Part of a small language model's weights.
Size: width 512, 8 heads of 64, MLP 1344 GeGLU, vocabulary 16384, 42.7M parameters.
Architecture: RMSNorm before and after each block, rotary positions.
MLP neurons of a small language model. Each row is named by its layer, matrix (gate and up: input weights; down: output weights) and neuron, and shows model dimensions 96-159. Each number is 50 + 15 x the weight over its row's rms, rounded and kept within 0 to 99. A neuron's up and down rows have the sign that makes its largest values positive.
Before each neuron's rows, "fires after" lists the tokens most often just before its 100 highest values on Wikipedia text that the model never trained on.

fires after: "6", "2", "3", "4", "1"
L3.gate1223:26 27 37 61 62 57 46 43 25 48 32 73 16 41 59 81 56 55 55 22 40 44 47 45 47 74 45 44 44 55 58 49 57 71 63 45 67 78 68 62 37 35 38 42 49 47 43 74 53 53 43 54 43 55 30 22 61 48 19 33 44 57 41 70
L3.up1223:51 61 27 72 38 49 39 34 33 24 60 43 58 57 66 60 56 48 63 59 49 63 16 28 37 44 47 50 64 38 67 51 30 65 55 73 73 49 58 40 17 46 45 59 77 61 61 67 47 83 43 44 51 72 32 40 47 48 43 72 37 57 47 81
L3.down1223:84 56 47 45 50 50 50 52 62 76 51 46 73 61 71 42 41 38 41 64 59 44 46 59 60 37 63 45 40 59 41 46 49 35 40 50 43 60 33 50 75 42 58 75 45 60 42 40 57 40 83 55 67 34 30 71 77 45 65 39 51 46 37 68

fires after: "1", "2", "0", "3", "4", "5"
L3.gate1049:51 70 63 68 57 55 67 20 60 21 77 43 41 27 89 65 48 63 26 71 58 45 66 34 38 58 47 35 55 72 39 71 47 53 36 40 78 49 52 58 32 59 51 84 49 39 50 41 46 44 43 28 37 37 45 45 53 33 35 55 52 10 59 49
L3.up1049:71 62 69 49 35 40 62 50 54 36 48 55 58 63 26 49 50 29 37 64 53 81 53 32 40 44 33 62 59 64 66 48 67 61 72 60 52 58 33 54 38 62 40 48 32 61 42 33 87 57 63 21 39 43 59 51 38 53 41 50 47 55 27 48
L3.down1049:64 56 55 63 36 52 36 31 55 42 49 34 51 51 67 50 90 31 38 51 65 47 55 29 59 70 61 62 65 53 27 58 40 43 39 31 41 55 78 51 39 50 32 43 40 31 34 64 56 34 60 37 38 51 30 56 55 58 44 67 69 28 47 61

fires after: "2", "1", "0"
L6.gate819:54 49 54 47 48 60 54 49 47 31 24 57 49 58 26 48 65 55 55 50 65 29 73 70 67 36 45 47 45 76 62 36 49 53 65 46 37 77 30 46 52 69 52 34 29 57 30 64 63 58 46 33 46 50 55 28 55 29 48 38 24 40 40 45
L6.up819:38 36 31 50 67 45 72 49 26 32 67 50 50 63 60 48 54 36 49 44 56 32 35 73 45 34 46 51 47 33 62 45 76 79 35 78 56 29 75 56 44 45 35 63 35 16 27 58 57 25 20 42 95 42 51 65 64 61 10 58 17 36 50 25
L6.down819:46 19 50 67 44 50 69 84 51 48 37 58 76 61 37 41 62 10 73 46 29 34 65 35 49 24 59 37 44 47 54 58 32 60 46 27 54 60 33 47 37 91 40 21 42 63 32 41 68 52 72 37 77 46 67 35 57 31 17 55 32 38 16 74

fires after: " ", "2", "3", "1", "9", "6"
L3.gate753:54 51 43 63 45 55 61 56 09 56 59 76 46 55 61 58 47 55 61 45 26 65 48 78 37 43 44 39 38 79 37 38 76 43 52 48 41 47 40 42 34 44 53 52 53 76 48 32 56 61 18 56 56 77 43 66 40 46 40 52 79 31 64 77
L3.up753:40 55 59 66 63 16 67 60 51 56 73 41 61 70 32 43 70 45 66 66 47 44 70 38 59 39 37 66 41 72 44 66 59 22 47 50 45 73 72 20 46 37 67 54 55 54 51 69 34 43 65 44 33 44 53 52 30 39 32 94 47 44 65 43
L3.down753:48 43 57 49 39 39 34 52 33 52 78 38 42 54 80 53 57 74 65 40 36 64 43 68 34 21 34 35 83 54 33 82 94 63 41 59 39 51 49 42 49 82 24 46 55 67 37 42 52 56 53 38 31 51 30 53 54 45 69 32 40 38 42 97

fires after: "1", "3", "2", "4", "\n", "6"
L3.gate299:19 23 40 50 56 75 55 56 43 61 40 38 35 53 49 37 56 38 54 49 50 86 81 46 26 78 61 64 21 69 48 61 36 48 52 56 56 39 38 52 58 40 47 59 47 70 60 60 67 44 43 27 18 47 48 52 47 39 71 43 58 54 49 54
L3.up299:48 54 36 56 30 40 57 59 70 45 33 47 63 37 67 50 51 46 32 56 55 23 44 51 38 45 37 50 36 33 57 57 34 34 42 44 51 49 66 27 38 49 58 31 58 46 41 43 53 67 35 36 60 39 50 42 47 54 56 34 40 58 51 66
L3.down299:74 69 58 43 62 62 56 28 48 65 44 83 67 52 46 64 40 43 47 36 46 42 54 35 49 10 53 43 45 56 62 41 30 62 53 59 56 66 54 50 52 45 70 39 30 69 47 51 53 56 38 74 56 51 54 40 65 55 41 40 64 56 57 64

fires after: " |", "4", "2", "3", "0", "1"
L4.gate966:48 57 66 87 55 62 46 34 55 54 21 76 31 62 50 60 43 66 56 32 46 61 64 28 68 87 56 31 32 15 69 52 71 43 22 37 28 56 60 51 46 61 47 55 38 19 49 56 55 56 74 68 49 51 73 89 37 63 39 18 35 54 35 31
L4.up966:68 58 56 39 67 37 62 55 50 72 45 44 57 62 46 00 47 53 61 48 28 12 75 53 40 50 58 59 50 46 60 74 59 50 63 66 59 44 23 59 41 60 50 51 55 41 46 74 50 62 42 25 31 57 16 80 63 42 56 61 63 52 63 25
L4.down966:62 32 50 47 89 52 55 31 51 37 59 68 57 55 73 38 52 75 34 67 70 51 44 30 59 41 53 53 40 64 36 58 57 21 64 29 50 30 36 54 43 44 61 29 29 64 32 80 49 30 63 31 54 48 31 47 58 45 54 41 62 48 48 38

fires after: " ", " |", "\n", "|", "-", ":"
L3.gate254:47 46 62 47 50 60 49 56 21 67 76 64 56 29 64 57 54 49 53 31 43 49 81 56 34 56 12 55 17 30 58 47 43 46 64 65 58 52 57 37 52 70 25 56 58 15 59 54 46 69 36 64 72 45 75 45 26 59 20 69 80 22 50 41
L3.up254:42 61 53 43 42 43 36 63 46 71 54 81 65 48 42 66 74 28 63 99 82 45 73 40 53 37 59 39 38 34 32 57 62 60 43 42 40 50 82 33 34 60 25 54 38 55 57 29 77 62 65 57 51 48 44 56 38 41 32 65 64 54 57 53
L3.down254:42 26 72 59 38 59 66 51 37 25 66 60 50 74 55 24 65 73 36 70 55 55 27 55 62 49 63 58 77 46 54 76 76 48 51 55 43 61 42 44 45 39 73 35 34 80 68 37 58 67 78 56 50 49 47 58 68 49 50 38 34 68 77 38

fires after: "1", "0", "9", "2", "4", "8"
L6.gate585:53 40 27 20 78 40 48 48 46 19 64 70 61 66 49 53 30 57 27 51 66 38 29 47 61 48 46 55 58 16 59 44 35 24 71 50 64 45 70 50 37 89 65 90 55 54 58 25 39 47 65 36 59 23 65 35 52 67 27 54 39 52 31 59
L6.up585:44 47 27 39 58 40 68 59 65 46 52 52 47 61 55 74 61 82 31 45 76 21 44 45 61 64 66 46 36 28 60 46 43 69 56 52 20 33 50 62 48 49 53 49 57 53 66 71 35 51 36 53 46 42 56 31 25 52 34 37 44 54 51 39
L6.down585:47 52 36 52 45 65 48 52 42 27 45 37 42 47 39 38 52 38 39 56 46 67 42 68 46 47 36 43 44 57 44 57 52 77 35 55 25 47 39 33 59 43 44 64 31 83 34 50 62 46 56 64 60 72 38 40 68 31 48 51 46 43 42 50

fires after: "-", " (", "0", " "
L4.gate331:78 45 36 51 70 80 20 34 51 33 46 41 40 56 63 37 12 21 66 22 51 46 63 70 15 70 31 81 31 58 60 77 41 66 31 52 59 64 55 67 52 31 10 65 34 39 52 30 40 60 70 32 49 60 63 39 39 64 43 44 57 43 69 66
L4.up331:46 42 47 47 73 46 46 65 44 38 45 15 32 37 59 30 65 46 46 64 61 37 42 43 81 63 31 65 38 58 70 40 39 50 67 36 43 66 26 38 35 66 53 68 33 55 54 42 57 44 77 54 66 47 50 48 39 43 63 54 50 48 57 33
L4.down331:65 59 61 50 47 36 54 42 69 69 62 55 49 36 71 24 38 72 43 69 47 67 62 35 44 49 66 69 53 28 60 36 51 50 62 66 70 34 43 54 62 43 64 43 73 41 30 42 29 70 71 50 37 25 72 47 55 57 53 33 69 18 46 60

fires after: ",", " "
L6.gate495:67 46 64 47 71 47 53 45 32 48 44 49 72 43 70 26 56 46 37 72 43 58 56 45 62 69 58 44 69 29 44 25 34 42 61 33 49 77 30 47 63 56 38 34 26 32 47 71 12 74 59 57 50 42 59 51 50 79 56 44 67 44 57 38
L6.up495:66 78 59 53 47 55 44 37 28 81 85 37 72 60 79 50 65 98 47 53 23 32 56 15 49 59 38 30 46 65 53 45 63 54 37 40 46 66 44 58 39 37 81 72 48 50 58 54 50 82 52 45 46 38 71 70 39 56 65 43 58 55 74 69
L6.down495:47 47 42 46 43 06 46 36 39 22 69 37 47 62 45 62 40 52 34 44 37 39 57 50 31 56 37 62 59 75 69 68 67 42 38 64 56 44 34 42 49 72 53 56 87 69 66 49 58 62 36 41 67 66 37 82 47 66 55 58 18 45 44 52

fires after: "2", "5", "3", "6", "8", "4"
L4.gate1013:39 57 49 42 29 59 60 40 37 47 53 43 50 35 41 41 49 48 45 46 34 50 67 56 54 50 43 62 37 64 79 51 57 25 61 60 62 57 54 28 42 48 59 38 42 52 40 47 43 36 47 53 23 73 23 59 50 48 70 46 32 55 49 60
L4.up1013:52 28 41 77 48 66 70 58 54 65 59 70 49 48 49 69 43 89 36 66 51 40 44 44 46 54 60 02 41 60 40 66 47 51 51 34 64 40 38 44 56 56 46 77 57 61 53 66 65 38 59 42 48 58 50 64 56 50 59 58 37 51 44 55
L4.down1013:68 61 30 50 98 39 45 66 55 49 93 56 34 55 42 48 36 50 50 55 48 73 44 48 49 56 51 62 68 65 69 62 21 55 28 54 59 34 42 54 73 38 66 59 49 63 29 36 33 45 63 55 54 34 32 55 44 75 76 65 61 61 45 48

fires after: "\n", " ", ".", ")", " Title", " |"
L8.gate471:47 68 82 49 51 72 74 55 86 46 40 47 66 77 69 24 41 66 53 38 34 34 62 79 51 76 38 46 47 50 47 55 55 45 56 54 57 64 38 38 45 45 53 40 34 65 56 51 39 29 31 63 63 31 50 37 37 78 63 48 54 20 75 67
L8.up471:75 72 74 50 50 60 51 65 50 66 54 54 71 36 62 45 83 58 42 40 62 51 39 53 48 65 65 19 32 68 50 44 63 64 22 42 38 56 52 53 24 55 36 69 49 28 70 53 25 33 48 52 54 35 60 16 59 34 38 23 63 54 50 41
L8.down471:97 27 23 48 47 46 47 51 54 46 62 52 68 18 55 69 57 50 39 42 58 33 50 54 38 55 38 71 73 66 36 77 37 48 58 73 48 61 43 40 37 50 53 55 74 52 67 42 61 44 40 85 35 50 67 30 54 34 28 41 60 43 63 27

fires after: "|", " "
L3.gate477:54 30 64 29 48 32 43 33 37 79 58 42 74 54 54 47 62 58 61 37 52 41 64 55 48 72 60 45 35 45 36 53 35 46 36 52 76 73 59 65 50 33 32 33 48 50 57 77 47 70 60 55 11 51 79 71 48 78 38 44 59 69 55 39
L3.up477:56 38 46 61 39 23 46 41 38 67 44 50 53 44 56 69 43 62 56 62 37 47 61 30 42 56 16 27 50 86 36 46 51 74 70 41 51 35 43 62 65 47 20 43 60 57 72 53 40 34 40 46 46 27 59 50 37 53 42 45 67 36 99 36
L3.down477:59 42 32 37 32 25 53 49 69 38 56 63 57 62 54 56 55 42 60 50 44 43 43 61 56 51 66 44 49 39 59 65 41 60 41 64 55 63 40 53 55 37 42 64 59 49 34 60 47 60 45 57 61 52 70 41 86 59 54 44 33 44 42 56

fires after: "0", "2", "1", "6"
L4.gate508:60 56 63 23 33 58 68 45 60 47 52 65 11 49 19 39 48 54 75 66 40 76 55 41 50 75 46 34 41 74 76 66 49 49 64 17 47 78 58 48 47 68 62 60 34 56 46 29 29 38 22 38 44 22 57 34 41 92 68 57 30 52 35 57
L4.up508:32 45 34 53 46 42 32 20 78 76 58 45 40 47 81 57 67 55 47 62 36 40 87 39 35 26 44 42 50 26 63 47 61 54 49 59 63 33 46 46 42 48 47 46 47 56 71 29 44 53 41 70 47 74 41 74 41 58 58 65 59 72 44 53
L4.down508:70 68 07 41 64 56 43 47 65 45 65 63 60 62 32 18 60 48 43 54 42 55 73 21 38 35 38 40 46 74 45 78 47 75 58 40 46 35 32 40 54 51 55 31 30 64 61 29 25 35 55 40 28 67 75 39 39 64 53 73 37 65 43 08

fires after: "0", "9", "1", "8"
L8.gate1239:30 36 52 18 53 58 65 37 57 46 29 15 68 39 30 64 32 29 33 41 25 16 51 67 59 45 45 51 66 57 56 62 74 49 60 53 43 50 76 22 34 78 47 70 37 42 69 41 54 46 47 65 51 74 57 68 62 70 50 37 29 24 36 80
L8.up1239:36 40 51 43 57 50 44 31 57 30 35 58 26 54 53 39 44 66 67 33 18 54 28 57 47 40 50 42 44 58 43 31 36 41 45 50 82 26 52 42 47 41 50 40 50 19 61 60 40 88 35 71 68 48 54 53 73 32 58 63 43 43 76 73
L8.down1239:45 36 65 48 39 61 69 33 59 50 39 31 74 58 67 41 40 17 45 44 71 33 34 44 20 22 12 39 37 44 39 49 57 29 69 54 27 58 59 57 25 28 45 65 76 41 29 41 73 50 54 34 70 69 43 73 39 49 83 60 45 90 57 36

fires after: "\n", ".", "-", " ("
L3.gate540:48 38 40 45 39 69 30 50 57 59 50 68 67 56 38 48 63 54 61 43 76 46 61 69 32 67 46 14 47 35 43 47 67 23 48 70 46 71 59 39 63 38 59 32 50 54 78 46 38 38 69 65 45 76 41 30 38 79 48 43 60 46 42 57
L3.up540:58 59 57 53 39 51 54 44 67 61 67 57 47 38 68 47 26 42 57 54 51 67 64 33 29 43 51 33 13 85 46 53 06 48 57 34 56 75 49 40 52 47 47 61 42 59 61 50 27 54 53 55 57 53 35 36 56 48 53 46 64 64 51 36
L3.down540:51 60 47 52 67 53 21 30 40 54 48 45 76 39 51 48 42 39 69 60 77 12 36 66 51 49 54 55 74 20 52 50 51 55 46 72 44 59 64 55 54 40 55 29 42 54 29 64 35 41 42 53 30 76 62 32 41 49 80 65 49 64 40 29

fires after: " ", "1"
L3.gate79:48 18 52 44 29 39 65 34 35 53 57 83 39 51 44 50 47 87 50 41 58 26 76 65 45 58 55 50 50 53 53 42 42 48 59 43 70 62 56 45 08 38 75 35 49 37 58 37 44 52 45 51 65 43 34 49 57 66 38 43 45 62 60 56
L3.up79:19 30 44 52 44 43 65 48 35 37 39 57 31 34 31 33 38 43 71 31 46 63 53 62 54 61 33 64 55 72 44 54 67 45 36 60 38 46 55 38 16 46 81 57 61 45 58 46 47 53 47 57 68 32 31 58 08 42 46 68 49 65 45 57
L3.down79:52 52 29 41 47 53 45 58 77 53 56 45 69 57 61 74 76 42 47 57 50 42 79 50 31 33 62 52 61 18 66 45 48 60 61 69 62 57 66 55 60 45 45 47 50 35 55 41 48 40 60 35 42 51 39 47 79 58 50 52 37 42 50 89

fires after: " ", "1", "2", " March", "On"
L3.gate238:52 51 61 39 43 66 21 72 27 47 37 55 38 73 39 39 57 54 53 58 50 70 66 58 37 59 41 46 37 50 34 74 40 39 66 52 33 65 50 65 66 63 37 30 64 36 64 48 59 46 36 49 83 19 63 64 34 64 16 63 28 48 44 67
L3.up238:46 24 46 39 34 48 34 77 51 34 52 70 39 52 42 53 55 65 64 44 27 41 68 76 68 53 32 72 31 61 64 56 52 37 54 40 35 45 42 59 40 78 56 62 70 22 36 76 38 69 46 42 59 64 56 43 53 76 58 65 53 39 60 47
L3.down238:40 41 72 64 31 62 55 37 42 54 42 38 51 59 62 31 68 39 58 27 41 58 72 42 45 42 17 49 46 61 37 48 43 52 41 53 79 53 57 33 69 61 36 53 65 44 31 56 38 31 34 57 60 65 54 46 53 33 39 59 56 33 17 53

fires after: "0", "1", "8", "3", "2", "9"
L4.gate951:49 44 72 63 49 62 58 14 55 43 42 56 52 50 43 50 52 21 29 47 63 66 42 30 52 51 82 24 37 33 71 24 65 46 38 77 49 57 73 55 48 68 48 69 59 43 35 66 58 37 41 43 42 44 38 25 46 62 62 36 48 54 73 67
L4.up951:71 81 39 53 61 76 37 54 14 50 34 30 30 53 26 30 64 50 58 69 42 37 36 40 39 42 56 51 51 62 48 23 52 32 60 50 59 53 51 61 73 29 56 45 28 27 36 30 73 55 37 71 42 61 49 24 53 42 45 50 41 65 30 75
L4.down951:61 62 48 57 64 80 48 49 24 81 63 33 52 23 15 52 65 44 37 37 26 61 43 27 56 26 40 29 42 50 54 31 48 61 55 57 70 38 55 11 48 30 37 59 21 79 58 77 61 60 72 51 73 70 46 48 49 47 52 39 43 57 57 23

fires after: "\n", " \"", " (", "===", "-"
L8.gate641:79 57 76 57 32 79 73 59 65 58 52 35 42 35 44 42 78 59 46 40 54 52 42 46 64 50 37 46 57 50 60 18 39 50 34 68 19 47 60 41 47 54 33 66 48 43 73 51 32 41 38 39 39 64 44 46 47 39 59 76 61 35 83 74
L8.up641:62 44 57 49 46 80 48 52 57 71 44 09 34 16 68 44 41 52 72 47 29 57 32 45 61 73 72 47 17 78 47 63 36 73 39 55 77 68 57 34 45 74 40 53 31 46 50 48 52 36 40 59 44 47 58 31 50 71 45 80 40 76 41 57
L8.down641:45 52 43 40 35 47 72 19 37 49 45 16 22 51 36 51 62 36 61 62 39 50 43 67 56 43 68 50 74 46 43 49 56 45 42 46 65 42 57 45 69 47 53 52 72 46 76 44 67 52 22 37 61 78 34 10 20 38 44 49 43 51 42 45

fires after: "-", " (", "\n", "2", "(", "3"
L3.gate1082:58 61 52 58 48 80 33 45 60 39 60 55 28 32 82 46 61 54 59 55 55 40 68 36 55 45 55 49 45 68 43 53 45 30 55 63 52 67 49 50 54 65 45 46 42 38 50 56 48 70 42 26 59 47 46 67 50 45 37 40 44 19 75 34
L3.up1082:54 75 61 58 99 36 61 46 39 41 54 52 52 49 17 39 39 33 49 49 51 59 62 58 60 53 42 54 44 67 41 19 71 33 67 37 03 48 70 46 50 64 45 74 66 42 56 32 33 40 32 76 54 29 72 72 44 62 37 76 65 53 38 39
L3.down1082:71 35 57 37 71 58 37 56 66 37 82 62 40 57 51 62 51 49 51 64 69 42 34 46 40 36 47 44 72 51 62 47 64 46 49 62 71 43 58 53 60 44 28 63 21 70 67 36 44 37 66 37 48 69 42 56 38 43 43 45 35 42 71 77

fires after: "1", "2"
L3.gate218:72 47 44 58 58 78 64 43 58 50 44 55 32 53 58 55 51 59 39 43 44 66 81 60 57 49 42 63 59 62 64 46 44 02 74 61 49 50 34 64 53 40 54 58 50 43 38 39 72 42 44 46 44 37 54 68 20 39 39 46 39 63 38 27
L3.up218:45 49 11 58 56 66 62 66 53 49 43 60 22 64 36 44 58 48 56 25 40 58 33 72 41 39 37 56 52 44 50 65 41 46 18 56 54 35 83 35 38 65 47 56 50 38 29 59 52 76 42 37 73 60 42 46 57 50 52 53 35 51 35 57
L3.down218:62 19 22 53 38 67 32 41 24 44 49 41 30 50 67 55 66 40 48 55 56 61 51 50 37 18 28 13 57 45 46 59 48 36 73 42 62 57 44 45 54 34 55 00 57 60 38 31 66 58 39 58 52 49 51 46 71 65 56 28 37 36 40 82

fires after: " ", "3", "PP", "field"
L4.gate1322:51 42 88 64 71 72 61 47 40 88 42 62 58 38 51 12 29 52 65 38 45 56 72 69 58 65 51 52 54 39 51 46 62 40 51 53 62 64 48 61 67 74 35 53 50 28 12 35 28 67 28 47 48 55 48 65 40 47 39 88 67 25 37 35
L4.up1322:64 60 82 31 37 69 41 45 53 53 53 72 74 60 32 42 40 62 66 38 46 65 37 43 57 41 38 51 56 66 61 66 30 46 06 29 50 43 61 40 46 74 63 55 55 45 73 13 41 47 50 59 47 56 31 57 33 39 35 62 52 36 59 69
L4.down1322:41 37 74 29 39 34 69 48 44 56 63 63 56 46 83 82 72 01 61 39 63 26 44 57 50 47 60 69 51 48 77 79 51 41 49 67 57 57 36 54 45 40 57 62 83 25 41 44 82 67 65 51 55 44 64 67 33 64 75 47 25 28 38 63

fires after: " –", "9", "3", "5", "4"
L3.gate633:26 81 68 84 59 30 47 15 41 31 46 57 51 32 76 66 41 47 23 74 26 57 46 52 27 65 57 81 59 58 89 30 59 49 44 46 84 50 88 67 45 39 40 54 31 54 65 29 63 39 65 29 57 54 19 75 55 32 29 75 62 45 65 45
L3.up633:48 55 60 67 49 47 40 35 35 52 75 35 51 47 50 60 52 26 36 42 45 72 35 33 43 99 59 39 39 51 54 37 59 53 22 52 69 64 59 44 28 53 62 62 47 59 70 52 56 69 31 47 39 40 46 61 20 54 33 27 23 60 15 27
L3.down633:47 54 40 46 46 44 52 44 53 26 56 53 52 55 78 52 39 59 08 60 53 58 42 37 32 19 49 46 66 14 59 48 61 48 65 53 58 50 34 47 47 47 43 75 51 56 50 67 51 51 66 38 49 33 21 67 42 31 39 47 58 46 36 83

fires after: " ", "1", "0", "3"
L8.gate453:45 56 69 28 51 58 82 63 52 55 54 54 79 56 74 56 68 50 39 52 68 30 49 46 55 52 51 23 61 38 74 38 31 77 45 55 39 30 67 37 26 66 76 70 70 65 45 33 45 38 59 61 64 62 65 51 54 86 26 55 45 42 82 34
L8.up453:55 69 54 34 60 39 62 58 44 35 48 66 28 39 39 54 56 54 66 62 64 26 46 54 41 44 57 44 63 48 44 25 28 46 37 40 60 69 33 58 44 23 23 40 64 31 62 43 25 55 53 40 43 44 32 30 49 47 14 61 37 61 29 42
L8.down453:69 26 34 83 53 57 77 46 54 63 64 31 54 33 36 23 59 41 70 45 45 43 49 16 34 29 46 71 54 67 46 48 45 55 38 71 45 73 53 44 50 53 44 48 36 61 74 34 62 60 54 30 42 39 62 48 37 41 59 52 21 76 38 52

fires after: "2", "0", "3", "1", "4", "5"
L6.gate491:49 75 64 48 62 38 15 49 59 49 70 29 45 33 44 43 59 68 49 64 53 47 56 26 32 27 53 41 60 67 56 43 64 45 36 64 71 42 69 53 35 42 37 62 51 40 55 51 43 55 54 19 75 44 59 58 51 69 59 35 45 49 47 52
L6.up491:64 37 79 60 75 38 50 56 56 34 49 42 51 56 41 35 35 55 30 53 72 54 37 42 49 26 22 56 48 49 39 60 60 39 46 73 55 57 39 46 53 61 20 46 38 25 32 59 13 13 44 37 64 46 66 54 64 53 60 39 39 75 36 34
L6.down491:47 70 81 24 43 23 49 62 58 28 44 18 37 28 54 67 30 55 61 39 40 36 48 53 54 10 86 23 68 42 43 59 97 27 46 59 60 52 54 58 41 55 39 57 73 41 22 40 29 52 43 15 32 62 39 46 51 68 59 56 38 39 46 71

fires after: "1", "0", "4", "2", "9"
L4.gate1157:75 39 56 37 33 33 49 09 45 56 63 45 28 32 31 66 72 64 53 76 32 49 55 45 48 99 49 52 64 53 78 45 63 50 32 46 27 72 33 70 38 40 30 49 35 70 33 27 49 55 49 60 58 27 21 45 54 54 42 33 43 52 64 62
L4.up1157:36 32 48 52 58 36 53 37 54 48 63 54 48 56 69 39 60 58 36 66 23 45 46 42 54 52 47 36 48 39 84 58 63 49 56 33 40 50 63 43 31 68 50 68 41 57 40 42 41 62 73 60 46 59 52 76 54 28 56 60 59 43 51 43
L4.down1157:57 40 41 65 99 45 47 41 52 72 53 48 46 42 59 50 42 34 53 75 41 43 48 48 43 52 51 41 50 53 42 70 46 43 57 35 49 44 34 47 40 83 37 66 75 52 10 50 35 42 38 25 72 35 23 50 61 44 39 34 28 55 45 63

fires after: "-", "\n", " \"", "/", " ("
L4.gate12:35 44 62 57 55 85 33 70 35 27 43 59 48 24 33 30 28 24 61 52 10 69 63 42 54 33 64 54 43 52 29 53 31 36 43 68 60 50 61 45 46 43 45 70 42 40 57 79 40 53 09 38 49 20 38 43 32 51 37 46 73 10 95 51
L4.up12:41 47 59 54 46 61 58 44 49 51 44 47 37 23 73 39 66 68 74 70 51 18 21 42 58 31 46 77 59 83 48 57 28 36 28 46 63 49 35 49 74 39 62 52 56 41 45 47 46 45 64 86 68 43 43 51 22 51 69 40 37 45 31 27
L4.down12:37 36 80 42 59 54 23 59 71 37 51 42 63 31 55 77 40 70 57 77 32 74 52 85 57 60 57 28 56 72 65 86 43 49 48 68 57 47 42 29 37 44 39 58 35 53 36 20 41 42 51 48 56 44 46 36 48 75 41 28 54 34 28 85

fires after: "2"
L4.gate809:68 40 56 74 50 83 49 53 48 60 20 34 18 49 64 37 56 48 51 32 41 26 67 69 40 72 67 35 61 32 41 46 53 41 74 78 52 57 60 66 24 46 61 49 38 38 50 60 57 65 79 39 48 61 55 51 29 66 48 31 36 67 39 22
L4.up809:60 59 38 32 73 51 50 38 44 74 44 54 45 40 49 44 83 36 12 40 42 86 54 48 48 50 31 20 55 31 52 64 41 68 41 19 29 54 60 39 34 60 43 43 26 56 74 36 39 22 45 48 46 40 52 74 67 45 38 48 34 62 44 53
L4.down809:58 29 47 51 65 49 36 33 62 40 40 60 40 37 60 57 83 34 35 53 81 47 61 73 30 60 35 39 51 33 46 48 45 26 52 54 36 43 48 44 46 39 73 24 15 68 57 60 39 41 60 38 65 51 43 37 62 45 51 58 21 45 34 03

fires after: "\n", " \"", " (", "/", "("
L3.gate1221:34 12 71 38 49 60 61 55 50 53 66 71 48 47 39 50 46 51 72 64 51 36 23 45 62 34 44 37 31 70 31 61 19 43 67 62 52 59 50 44 54 39 36 47 41 45 74 37 44 34 55 41 22 38 42 68 29 49 23 53 70 22 77 35
L3.up1221:31 86 51 18 54 35 47 64 26 43 49 27 29 37 48 38 76 62 22 63 38 48 61 43 47 44 32 50 37 83 42 42 27 30 46 28 44 87 47 51 47 59 52 60 48 55 53 69 46 44 36 57 42 49 64 49 29 69 35 46 40 59 54 67
L3.down1221:48 16 71 57 48 61 43 47 54 38 46 61 72 54 67 51 37 49 59 27 52 51 39 41 45 22 59 37 48 45 42 63 29 62 52 63 66 86 59 27 64 61 55 44 63 65 44 47 18 53 51 49 44 41 35 39 37 50 36 62 57 31 48 65

fires after: "\n", ".", " (", ":"
L3.gate664:62 57 31 48 46 72 56 56 60 77 41 54 41 44 55 66 36 50 27 61 83 39 46 57 32 72 53 37 32 80 70 54 44 70 40 56 59 51 43 32 73 48 32 80 54 21 43 62 49 59 49 55 70 28 35 39 43 56 31 75 27 84 42 34
L3.up664:33 69 59 41 45 58 62 34 80 75 70 90 50 33 32 36 58 42 52 46 18 35 66 56 78 60 60 67 52 46 66 26 56 31 60 54 35 58 41 59 42 42 44 68 56 54 58 25 57 59 43 61 43 59 66 69 66 78 39 30 35 55 77 74
L3.down664:71 44 41 61 39 26 50 50 66 56 67 32 51 64 62 43 49 54 47 53 40 53 58 49 70 30 35 47 28 49 32 61 33 70 33 47 62 44 48 38 55 58 30 93 65 38 37 37 55 66 46 47 71 35 42 61 61 56 42 37 43 69 57 50

fires after: "3", " a", " c", "1", "5", " the"
L4.gate870:53 71 76 40 60 48 66 50 51 21 66 40 22 53 75 51 34 51 49 55 55 55 37 38 50 43 62 43 49 43 30 60 40 60 39 58 56 47 63 32 35 47 63 47 58 67 67 57 60 56 49 54 67 11 37 61 48 63 56 44 34 65 46 69
L4.up870:52 49 95 37 55 60 55 29 46 53 61 56 34 31 50 55 57 53 39 37 65 66 47 59 62 63 44 50 41 79 51 52 36 56 68 70 83 58 39 53 23 59 70 58 43 35 43 49 44 53 77 39 39 63 55 37 77 78 52 51 60 56 42 57
L4.down870:64 56 29 47 53 53 28 62 49 48 72 38 64 64 64 60 80 50 49 24 49 73 61 30 20 37 51 45 62 46 18 22 25 47 44 35 47 67 62 59 52 36 29 36 49 70 69 53 54 39 32 47 56 25 99 47 34 36 45 69 52 85 67 29